python train.py --n_head=12 --head_dim=32 --bias="none" --weight_decay=0.055 --dataset="wikipedia_en"
MLP neurons of a small language model. Each row is named by its layer, matrix (gate and up: input weights; down: output weights) and neuron, and shows model dimensions 96-351. Each number is 128 + 32 x the weight over its row's rms, rounded and kept within 0 to 255. Numbers have three digits each. A neuron's up and down rows have the sign that makes its largest values positive.
Before each neuron's rows, "fires in" lists the words (lower case) most often at its 100 highest values on Wikipedia text that the model never trained on.

fires in: "to", "in", "from", "of"
L9.gate427:121139165038081096126185140186113132117063109154133164120123106107175143108106138089107100103124145106112122081120114148147035126147214147130086097090120125128153144095069118148092086160148054118163212108110132156089075092096111099082135121113135152101143121135034122140127097146138109171084120080094093120166174103108119119159188147165160136143105130101055142100121103096106158113150123158079161084107145138119177122122103189097067149112155100150089104153059110115141132155149044142092055119136080116083124163112075158125113145078164069144147144171119123153134166080063119117168099126142106183116151154093127147171072093061102092112154211087124108108141075166119129086144106179080069133106092143106118120094146114104143112126122113146181109185148151134133044168120113
L9.up427:166128094172105128152110175161135167171088089175114128121152134105142168114167114076145112115182052119150177150107172113109138091083195088111076097114102140120148114103104147067177142147176153160083187123104138137170139077100174115058174134081135105063144120160173118066153110084126085134115108060125115132159105106143133156151108075166127122126105155145086136130140183183100114164139104065121025103138185104118162095147140121117098136107151174086134127116117113157117157138135170123159159176122108076132102105102115143127153159128168099132050163156101203118127120179101120096173094166098143180189168135138107142134154118158113104195196132080146164147115103105123101136120085174129104109179122141084147094182111163134114168191142125117122089109060152116121121092130103
L9.down427:213104087145099089151137161103087149116180150136138130129155140101101135069151132171081143139179145172149113114100086141127097100163186106157096071118144132160171102151084106169112082087105159124128126137125090068111123179123136134074126179149112110053116134093145150152084155139084116082136100169099062145081173139076099133099197107134095126120143154128143139141125102116098131189132168167137108147157138182128076105118112146127127117131135154151201083150097107128116127177082164116112200059195125137085098138142107089128079119115152126116124115136197083070232118129129100116166112144154128161167114152153126140117133148124136154093155150149089121150097123152100136108083109143117083195127127137132097149111117120087090194125095192176152167156134174129150092133112130

fires in: "de", "deep", "dehradun", "development", "deal"
L6.gate586:167126157143123142099108174183135170155126144165080105156155181074118183118141094088131146177061122089126118116082102120128146140125090023147119058075188134195136111096157159121071057142120135086071114158073155103044094104137085101090177137161137139113165155098146187135125110177151146121096116108103104139143182196114138100153121137065112156151125146138176163103140118165152141151105146138140119110124110156202149145127089126170156142099142101098114085066132170133100156154129124124073096117109152177126131075214154125141118083082169126094162110167162151128120150151050135119103130136152109100084127104144079167172107117158088105184141154137137117177150112113069137128156162129172115155089161123169117111129110158137142175093099128060156164156179113169108174145117106
L6.up586:134115119141122121092106059111153089134219152102155196134101180138113198182151128124096150114097092124175152101175098128163148143117128135132138108101127116166160140152160159101118089153134106127107092148086115149154122150171152074155093145136168125103129131100116115131145141151168119150170172154118089153147069139169096174044186123133108143098154124160129150151196075144113165127105077128136093147113037091143132136101132106146079120133105138115158109093089122195177115239126133140142131132173053134149117190156104174098107146099155130156123157073136128153163153171068101113121171123099057153070089087153115153129122135148135180132084172174137170117187140142125120181145163128149126125131103113148126197155133153108149147151124138109125166148101154127216121183062113
L6.down586:094115156118147144129100153144108101186065103161109076128155102130107135118116079088123104151165148144146113119148156179128147133122132085100145094111128082100151115092110065126147116164186100103174114133160123110077087125091096184141155094163182180157184147141102100119144175111128110127057100080216132118150138124172106127156101148108170164116101125123091157137131147131089119137109143117102086174130159118126117120065120157118179123088142111128130120133156173119123142100122125130147077094172162068151090129098186134080187119153135157148095120116138140097160082147080134154100165113167141145215204197129159238116096095128091100150180081136166139168183150120117106100061156118157122110136106122147142100133141130195183202129129111111146064118146143052085062154100079

fires in: "team", "club", "teams", "were", "company"
L3.gate444:137119136111178168144150091152137110113085144093092145129107109091079145136128117159106071186109159186110099150109090089118104074112127213125118126116169148124121202193100102125160132111109127088136182175143111120159092124178138140106139040143114049089128117177115149110122163092167142088098160085101105203130161076150073132166120119132092129113082115134156142117124135097159136126125200133144137139145119083180133142160090139135077105148114160135120179169110094110176091160087117138115084144096117183157138064126143114118109127091126078097118119122103139100115093154100127116110100104126153113182093141124138151161161113086175093108087102090127074134109121158185123086221130142176071156113159125088132194147151101099154116102150130104141135205067150127130135126127116
L3.up444:163132109146080107134139125198149104140175166062191121111082138159132162090101151144141140114128149134103133161138111148202059117184139118077125184119176097131100131156131128123074189180137176141158100111127144099129118107057094155130179130121102189142117109094127185141126163079089175145147144108086146160166123102130168155131174158162134169139076145143138089127023086197150095095109150141126119138086139077177155120150120063117130159117166114126147152128143136116107143107131128120141150118073164126100155132094159120109142048091121150043107123092144173148089106113036106111138140088129138135186095165138115172130121217155079133128096132156092101134192082100116123089142101156088126132084161105121139148112081171117107133099150092102085117083160082106087089196140175
L3.down444:115192203097100127123196161170139130139063111159113136147095110128102103176082092109141107137112092139090076093153117127119113139114091181120119159103112137163116138148147152164089148162115059106075146123110158127142185188152132084121130145145116120165163083146137102169070107156155131179081132170107123159079093136082051212148160114159143137148078132118150155191116187142077145139101022122162146159185077133101155183151129172155129136106105098120127171177146096043129107105086092093074214126080139134099149135162120135177129133141110110139107150122144186108138138180148137090198133162100119174138171167067140104115117112165139196113124102138121144147128114168151150200128138080136061128174081130130093148092121198112132105135172116105182157144071158176173183173077113

fires in: "company", "league", "club", "association", "network", "system"
L5.gate879:186220161148109150116136154109143111108149106150125181187073164130110102107134155101176138114131146180137116148196155169128096089137143118110136150141128140138102167152185134115077148153167125162133136074147132111090111089056109090139158134132134150092156076161127128207139107123136140083116142066107102107113133170092138105118142118132116176151149125079107126108121136148101142050140120141144116114146118141169158147152112124199077083166105106068131118179105132103192109119078169128132093117119124150151098089109150128127108077107153132094000032143132095087145068128104148137132136063147121087108145088138161115165131084152123166172181126141165166109171139145135139110179149110142124101065144178106165149136138134194110079088114131176104134157138135088142116097120152
L5.up879:167180114160168102154114096135126151123121105125082134213136151129106058158100152110146121146147177105143133117137133139143134111076157157130108182073149172213112109121129127152109142148087123098186075162150085089087121091123092101102105100139124176099106089081181142130185165138097148121119122076055132178106103110103168182126160081127151167167116112166131137156093113138124181163098129109161084108124113137124146117165111125194165135111137118172137091157166151210147064126131127118123090119120094078111164139098103176099121068146134164161123056140117152123120142230102158102142130082173125096122115145066136086085168111120171167159188185160101195138121133104200164150100079169078070130178162152145163152125121148137125134156157129151110061143138137093160134128154112
L5.down879:098175119154105118093101168065088056124139111127093142127112164074139097148042154113113128129149132115138136197142136134107172154153133069132071118144097152099135149126140158157104123084110050121099101139153121138149109171051125106135071143198083128097098111187094128179187115124084160093133189114169090146142163128165096166105127125140136175095140156121067110094159088184074173135126127140098129158191107099123124116173164070116132059160135099104146162136117087139130095086139135127121123129155083147147174098173130101093106191130061080177146129182160152098153119141143141137100137117085127127132115138105162156107146092119162127101118160099102125087152132167148090161184109125083123076148119091111094093110068105101080070132088079120132150148101160107123107124139141

fires in: "of", "near", "along"
L6.gate598:140134121136147170146128136141198149134165142110143155057126132131164058121129121180140108101078133112114166087143089155097140112130182119157093130132093158169134099109092128049106111090148156107098076158126118205131112183091161164111066122138146194110135104101037112175119087113118187123118134114114070194149118165105124087141180132141149134098115179163154150176083134098110154142145158126111177132174168183119103117172130104091072158157149060117125117041119053158103120088089104094160113174060146078073139133092138123160176160150201134161154134115150183110165144099124084099105101118133101090115126114120089167083064141150102139127122119147114145115140142141135126160094092140099166112126073101099114145098125146139160114142193177179133124124134118198154109133125193
L6.up598:013078089149140175116193145173180086138142137129038137147178165131097130115148111132155075149087163155127148103140136138113150072133139082157123094085114115172133132116111125167117093115166084154152210087117139102066095099066152111152116150122102142096156161115102129165121164093114129165092138155136110112151134136126095100100099157109131102114145143164053107121161121102099167091094143128109144117132129167168100107129109086136163189104103119134100102149116146107180170097093122071072156168106107117114162149133158107195122116137191146164121167122125217053112170161150105086149144118121161150143170123112148115081090142149115136098088096128147168098176122095119158097104114101165104185164157133127149140124145167118177105206150137155092170127093166139132186111026119
L6.down598:135141107163069115191077132191105124092106111169116208123113087082113122090090120121078158147187099176133118072091045133074059120126147085141109192153130123149150155144197069168115137107136117148101161132121159133211126136137106144096159124100146157133076124119109062178116145051120158127186154149102124158159135107097119123116109157132128092117146155112153141112115141158087139122170126099145137122122137118113125133128160133158141118109107063209148098116101172182121082113129163099081146152130127099125191155152151110162136149115177093156081154152057132114190137152127127133104145115185154158088147139187114099179131131154140151146162083126129163110183132151053111109070113124175125102059155160151126143090179173126112073195093129135152122179111177145169143172167139

fires in: "high", "early", "long", "late", "middle", "highway"
L2.gate756:136128148073124120118132170078087123128093106154111164136154137176167144136120120113080147122186139160217091141093128111084068137098186113151191163202145121150127067143141119149146179130137095085162132112125094129213159077139105169134133073116126174151139051157135141150126084096065207184153105120122150074108114105159144086130104101110127105118089100091075163116118064093151141036087103129162206172132140150160085105103110128091151106075136152169124091157130124135127140158112152154120122145133102151139097095109111159095161126075140098131143139217135095110171167097170198156096116151056173101106094132184161190125139116093116139104125099110135129215138193165087067144132102180100064084119104076117133138107126136120130141099183122117126103172169129108051125134173128
L2.up756:123086106123077171137103137114128121142119136049105145144167116152158134104150080094073116099084168114100114102147118188115139145158111189091153140153172158170121093140146119151129106152073096149141102068058141098150147092137167099116125076120110086067100139120141108096125071129108069123140132153142096104123116104135157115177124080090120150122065049190106174110106139052149117065110136159120096121143133145107081103092074143124131050123139119127149087109161160161148164110094121155111171096133191141160155136184167148095147117082135101195062155149101140205175117064124164095147058132135132099147142046093115154136142127225100137122152100135169137162072164123117097199195083118102115075118159188167128147148103114118190128120140118115103123130132155091112148123127142
L2.down756:097144126168122108126080158126068108134107189134105163063152119146192108145155132128141113078170163138116112171152096061150132167098192133175127104102152121113152107107077160132164106186120121153108145110143128141139090160073211138214152113162116114102084081144112122139115171184114160133088106164099083114145095105157100121136157110109100132086132106089187154114123166087166151113145106145113160108147126143147177154103085144071143156090133133096126072146135137182109152148106103169112199106138121095186170189117097112148090092102132114128107152180175109166111202103223114098129105167146153130123149124151159104118102089134102122088117091145132057122101130216115146126122143177117132105110133195137171140126115121120110150145172206181079113111185122179082170103136094

fires in: "s", "town", "owned", "professional", "own"
L3.gate363:175181120110122092093136198114185122136148102156158158134067079058070087151096104078117153161127124075088126174130196140082123148056119162092074132125139136121172154135090055100102145112167128158132151156178119160056121154141144159160079110166177187116112085142100148096135167136055169098173131123129172120129164184139164104199199129105131139121151081080131071111106147146122125135112121114151139123140143151153101119116066125134124131101133161119074111097114172138171120143100110108102086136147167124107070109144150174172151134148106118118137187163135150086144104137131103176157112125139142121183088119151151109107082141154084089126123121123106102175151160164113088149172134183108178107093151141138163137151095139170107080163100131137126112097163125089169138153140175
L3.up363:110130107154144144144143105120149167127147042111134118146129135062146130129118108063143147153154062145135101141146176163111105123164120109137073153142189103099149104089136099100177097121068142092096154137115098075113122145080118079130129085135161126134071167163139121123170117086101108115111120159151184139155095105113101163049100114142078080138152112113139153131147164066148167148174055164138068089114072178135114140116130082112125095083131092106101119124084069171085115111165147143103151136114086114132137099125133111106139105108182174123095093134151128167164122188095145099120101085148166087090083159127153149100147086182105130154116155116144160145083150133125157160141155069156138186120169087164150120139100096152125116109134126109102210078098121110124115137170091
L3.down363:108122109086145083096098151132114072093145110152095050117113195151118141137095078160111124136108187112153161154168154137143140169134098198156144075151181098065131161126092150042135158135157104132190181101134170127127167201072154156092112126093090120157125087137138147142140120174163122150161096095062122133113155166105142177140109155138133129094147135099116191116141115154100162121104168140140129118078173143168157085083151152129180156053090107137115121117146172131092177100139127098153105166141151141182182085083091136102082126158129167194171067115102092135136145101116101135071131074182114156104116110126106064118111193124098130106135135172098136133182129165201093121146167062088150116121167174110159168139125168124092113167141160102118136097139198120141222167108114

fires in: "de", "of", "deep", "enemy"
L5.gate715:149151188068146147138115128128126124113073106158068171160133170090173163108130076136184172147116109070182166158046162146110182134152193127141135099137137092071085087127123127133155126100129140182106142140102136157087137204096116175153103151098075150156109119136124096104120100093166161115145148131111117070135095146126132195094123130134074105159110117125089112133159142106140142187109166164119086168142082124153113135061102108169154131105182136157091096128128114124132113150141085119110111113143142171130107145150126173185101125146101121124060110157112178070093192167099107122159122117135177101147083107125124112124158115153157164225100118099174109138098147141144131164067208084110146108102126155120164173090119083140092110087173174132143126165141112131123164117112146
L5.up715:094137122102160143125085071109106152178163135117120097139130151113176175155112159086147130139133100046109071095132107173151137118143073090108138152173095086159169130127099150157066096138109126112136141124123115142065141129132098161091084119151110112161168152123130132175056087111121115139124123193137120092161161143136092162068167129133164094079140110143149144136142107151155114153107101108096099079148130148155161151159098154116114077169126212133168167124075171103080064154104119159118167136096099107130163111068114138148136135134107154154198146071136170056121162188121141169163097115125156162118148163152120118118101175105145118184168062176160123087190119152067076130063197135157143129089143105120117114153000139121152113126153150094156135102149156139156118109104112
L5.down715:097112118102050118133123169143085175164181093159113177125179072116118139181104117140078072112129135145144152107140066145137142193150109132180107090155138155178186172089109106098111099089191101133119114178168146105138102091103148061131163071120137112098179127156136186095198104139063116149150135142185089166080079125147106089075174105092157139139149143127172110106077096154113109112131124119148084173102092123109110095108142151129145137141116157097153113097133117146152126133166080153108083074226168097125131149109156060105128166137074119180131099065144105150175090077105089056034132163156072139152202190112116167133077153142105136124183071107126095146117096123134105108099162081093142176152105098158115105145140097170139085090165097153109176140124172118118139094115120